Weights of a small GPT-style language model, trained from scratch on English Wikipedia: width 224, 4706 steps.
MLP neurons of a small language model. Each row is named by its layer, matrix (gate and up: input weights) and neuron, and shows model dimensions 48-175. Each number is 128 + 32 x the weight over its row's rms, rounded and kept within 0 to 255. A neuron's up and down rows have the sign that makes its largest values positive.
After each neuron's rows, "fires after" lists the tokens most often just before its 100 highest values on Wikipedia text that the model never trained on; "fires in" lists the words (lower case) most often at its 100 highest values on Wikipedia text that the model never trained on.

L3.gate31 [104 133 121 141  92  97 144 121 115 197 116 151 118 194 141 113 117 130 117 104 157  92  97 141 165 150 157 146 112  94 126 100 176 138 169  52 170  97 170 115  93 135 117 139 110  55 170 130  94 112 125 116 116 140 133 111 178 145 148 147  99  97 119 108 131 120 146 148 141 108 148 130  96 147 158 193 106 192 167 152 174 181 182 149 138 101 131  67 151 153  85 157  74 108  85 124 135 138  73 109 107 148 139 131 124 116 127 155 102 144 101 142 140 133 116  67 150 144 134 126 117 113 156 124 106 139  97 185]
L3.up31 [118 151  89 182  84 130 103 123  86 202  97 157 133 142 126 124 122 124 123 127 108 135 132 107 174 190 152 139 101  95 153 122 117 135  94  79 179  84  89 154 150  92 172 142  95  98 169 156  95 133 158 213  85 108 129 114 164 123 104 184  89  83 128 134 102 133  74  99 116  87 132  95  63 176 164 189 127 188 151 104 157 124 138 124 127 117 137  36 169 146 137 172  96 148 107 132  94 145  42 130 103 126 171 144 141 124 120 166 147 134 124 139 130 154 111 118 167 150 103 154 128  90 141  83 132 133  56 173]
fires after: " to", " can", " the", " may", " could", " would"
fires in: "be", "office", "beach"

L2.gate575 [112 177  99 130  91 138 156 146 172 122  88 107 118  99 172 154 117  77 106 101 105 152 178 126  95 146 136 157 143  92 103  90 112  86 174 152 125 126  97  82 132 127 137 138 143 106 105  82 109 156 104 148 118 106 171 177 154 100  94 123 130  86 110 109 134 129 107  52 149 113 139 103 161 135  90 144 139 100  86 105  86 106 164 139  87  74 125  94 163 122 111 182  93  69 107  89 114 133  85 171  69 174  69 147 145 128 139 157 235 128 168 134 125 146  95  96 152  75 125  96 104 163 128 142  71 136 181 129]
L2.up575 [131 156 124 143 134 104  97  76 111  98 102 119  92 135 139 123 121  66 133 140  84 166 132 104 119 112 126 156  99 153 135 125 128  88 111 168  95 111  87 110 128 121 173 145 146 126 109 133 149 197 107 148 116 155 124 165  99  64  81  96  83 113 194 102 144 125  86 114 148 205 144 159 174  92  73 172 130 102  46  75 104 157 191 137  83  49 116 109  91 113  38 103 117 140 109 119 145 137  99 130  63 145  92 185 169 113  93  98 205 134 117 135  75  72 104  96 165 129 137 127 128 108 139 176 122 141 169  76]
fires after: ",", "."
fires in: "but", "however", "without"

L6.gate313 [100  55  97  75 119 173 153 163 114 125 150 165  96 140 124 174 158  97 119 130 121 163 118 133 137 138 126 162 138 157 115 113 165 118 127 115 115 113 165 127 127 147 153 106 170 114 149 176 131 160 141  92 163  89  61 150 171  90 118 122 155  89 101  69 119 136 147 124 101 163 114 132 149 109 154 144 133 104 106 138  54 119 124 141 107 118  69 159 116 136 148 134 120  76 148 120 144 160 132 134  94 138  93 148 159 139 172 179 177 126 111 161 148 127  71 105 166 130  46 142  72 147 225 149 130 156 132 106]
L6.up313 [ 91 127 140 153  71  75 101 133 113 162 185 158 126 106  77 146  94 133 124  97 120 172 116 134 118 130 184 121 127 123  50 181 175 106 115 116 196 139 105 117 111 112 119 133 133 173 158 186 113 116 158  66 142 168 115 107 104 139 170 127 100 125 119 151 148 151  73 112  77 181 174 110 130  56 138 126 159 131 159 105 160 128 115  86 116  55 105 174 129 162 121  72 143 169 106 149  89 223 145 154 118  88 122  99  87 183 130 139 170 134 136 184 151 147 101  92 105 120  50 162  87  64 135 174 140 184 134 102]
fires after: ",", ")", "),"
fires in: "and"

L6.gate196 [144 139 122 134 145 145 209  78 130 188  73 116 157 104  79  99 151 163 135  70 153 125 130 134 161  84  97 186 173  87 151 138 125 139  98 125 179  74 190  93 158 177 143 171  96 139 124 160  53 160 142 136 102  93 125 113  78 121 157 172  73 128 148 123  70 144 144 160 103 120 157  98 109 149 164  69  95 166 118 144 100 148 177 131  98 152 114 122  99 129 134 136 115 112 151 183 159 109 174 120 186  87 113  94 136  91 103  91 104 166 138 132 151 126 142 189 103 102 106 209 152 146 109  94 136 141  91 163]
L6.up196 [143 142 158 193 123 152  89  90 135 169 158 132 196  95 151 105 121 176 103 161 152  75  86 124 124 112  82 136 152 141 132 124 128 137 152 186 128 129  79 157 115 161 133 103  80 169 171 117 128 161 182 167 131 151  79 162 170  61 151 151 174 142 180  80 171 118 169 121 117 101  76 170 156 159 130 135 144 123 138  80 134 106 126 134 155 141 135 104 164 115 157  94 107 161 138 105 144  92  76 143 113 105  93 144 145  94 127 143 103 109 152  78  58 142 116  91 173  91  95  92 176 114 145 126  95  97 143 167]
fires after: ",", ".", " where", " that"
fires in: "she", "has", "he"

L2.gate567 [143  95 153 123 151 123 147 166 183 168 167 131 146 146 107 165 147 135 109 157 118 101 130  87 197 161 114 153 198 139 155 128 106 115 118 167 169 122 220 125 119  62 147 115 116  94 149 156 123 112 169 133  93 147 127  99 170 113 104 134 130 107 115 148 133 195 169  97 106  95 126 100  79 148 147 164 115 128 181 153 173 150 161 109 141  98 123  98 173 112 165  85 128 127 133 190 125 145  68 107  37 154 111 150 141 205 179 142 167 129 143 143 131  54 102 146 150  98 172 158 197  96  90  93 141 192  87 141]
L2.up567 [147 150 105 185 129 132 206 142 115 186 165 123 138 103 129 120 151 140 118 121 118 101 144  72 158 122 152  60  83 162 103 127 105 101  78 122 207 101 164 101 143 140 102 141  81 136 126 104 112 166 138 129 144 197 129 121 126  99 163 161  62 102  81 141 177  98 120 111 138  82 170  87  84 214 180 103 127 148 154  96  91 124 149 160 150 176 156 127 103 129  77 147 110 144  68 110 175 155 131  84 157 125 152 128 104 118 164 101 143  85  80  82 146 149  98 118  90 121 144 123 109 155 128 127 187 149  68  89]
fires after: " |", ".", ",", " that"
fires in: "she", "usa", "sweden", "sheffield"

L3.gate273 [ 76 171  85 154 131  70 129 180 152  76 125 121  97 140 136 182 121  61  79 185 192  83 111 121 148 124 175 109 133 172 114 132 139 136  73 150 164 145 148  51 154 157 131 118 104  51 123 139 153 136 122 109 158 161 130 117 167 143 124 106  85 121 156 140 166 128  39 137 198 144 117 126  88 145 161 120 153 146 109 152  95 133 139  97 108 144 100 143 162 103 150 123 124 140 211 151 113 161 137 131 133 157 135 154 106 157 175 138 149  75 104 160 129  89 136 128  94 156 127 178 110 215 104  55 121 117 129  99]
L3.up273 [119 149 103  82 117 122 131 141 135 150  82 148  94  79 105 139  57  74 104 163 163  89 109  95 178 160 183 122 104  85  90 132 187 131 106 156 121 115 107 121 125  93 134 171  65 165 151  99 150 161 117 120 123 178  88 159 131 150  73 133 150 118 172 157 102 111  77 145 115 107 112 141 100 122  91 130 125 116 108 119 132 117 127 140  74 129 110 178 133 101 182 107 164 139 195  34 141 110  97 113  97 135  98 171 117 135 168 107 172  94 106 116 113 119 195 141 118 122 170 132  99 117 157  50  82 126  29 125]
fires after: " ", " (", " inc", " Athlet"
fires in: "6", "incorporated", "athletics"

L3.gate121 [129 142 119 110 133 164  87 136 113 133 124 132 132 121 110 138 117 118 162 110 155  82 139  51 165  82 140 110 106 158 103 144  91 191  44  88 161  79  63 154 203 129  85 180  79 102 118 110 117 112  80 131 131 115 119 159 180 161  61 122 117 107  89  85 172 127 104  86 127 103 130 124  54 136 174 106 146 177 144  92 127 105 143  86 104 134 152 136  94 106 107 128  79 148 208 123 117 118  93 105  88 164 124 181 105 122 134 134 137  73 146  88  70 141 117 156  48  87 132 152  99 112 162 152 104  90 142 127]
L3.up121 [130 102 147 127  70 141  87  97 121 163 170 154 156 191 106 131 122 156 140 167 196  78 160  84 116 103 131 135  91 117 115 177  87 157 129  84 141 113 158 134 137 138  87 160 110 115 111 151 142 152 169  91 116 111 121 110 160  91 101  93 115  85  71 110 176 113  88 136 121  73 126 176  84 148 151  58  97 149 113 130 148 116 112 141 104 176 149  99  71 115 104  79 114 101 163  95 164 136 109 148 140 162 109 121 148 147 104 181 121 118 155 145 104 141 124 106 119 153 182 147 117 168  93 144 111  77 160 130]
fires after: " ", " (", "."
fires in: "9", "5", "6", "8", "9th"

L6.gate266 [137 126 106 150 101 155  75 150  90 114 131 147 177  82 133 125 166 123 109 144 161 122  79 109 179 107 103  71 126 142 191 146 137 161 170  46 110 162  73  78 139 134 163 138 145 105  39 119 142  79 156 112 116 124 139 113 106 108 188 135 165 171 114 156 134 136 139 124 147  97 146 101 110  98 149 119 126 125 174 143 152 188 137 117 134 139 145  77 145 167 101 136 155 154  73 162 122  74 125 135 105 118 154 143 132 119 125  46 146 197 146 102 131 146  92 106 107 138 132 150 141 156 136 128 161  95 145  99]
L6.up266 [107 126 160 110  60 138 101 134  59 129 117 104 104  95 145 108 180 173 116  79 105 112 103 167 211  97 173 101  96 133 134  92 191 146 138 115 119 149 119 106 104 156 122 142 123  76 103 119 102  80  96 110 151  74 107 127 137 121 102  43 107 123 134 114  99 159 111  83 150 140 112 130 116 123 151  90 140 128 147 162 145 193 113 136 137 103  87 166  96 157  92 138  86 133  31 136 127 137 191 103  84 143  93 119 118  58 129  97 148 161 115  62 152 204  88 116 119 122 182 114 159 208 125 102 141 104 112 125]
fires after: " to", " can", " was", " are", " could", " should"
fires in: "be", "being", "been", "often", "then"

L7.gate129 [169 140 152 111 132 211 163 119 184 199 185  44 108 104 103 165 147 143 129 123 160 150  97 135 154 201 125 172 179 109 163 121 150 100 137 126 135 127 121 146  77  99 138 151 130 147  99 168  94 132 177 122 118 125  99 126 103 137 149 141  60 161  85 100  95 123 170  97 103 136 127 138 134 121  92 137 142 136 137 107 111 170 153 111 153 107  94 108 113 111 157 118 136  98 104 190 151 161 171 140 113  99 159 182 153 151 108 138  79 107 138 102  53 123 121 106 111 118 114  66 137 203  96 112 160 111 127 110]
L7.up129 [140 135 107  94 112 136 112 161 118 131 104 146 145 140  89 152 146 164 135 120 150  64  57 159 139  94  78 120 124  97 128 119 166 217 180 124 149 150 101 127 128 121 132 143 188 168 115 160 109  48 115  51 148  81 126 191 162 130 145 134 124  86 151 124 106 100 112 121 109 135 110 170 146 113 159 149 162  82 166 154 130  78 120 101 189 152 105 104 109 168 116 119 143 135 173 152 199 118  23 147 173 113  82 134  92 210 110 132 110 130 150  62 169 108 137  97 152 118 115 137 129 159 130 154 108 142 138  68]
fires after: ",", " and", ")", "),", "-e"
fires in: "and", "a", "elected", "then", "also", "was"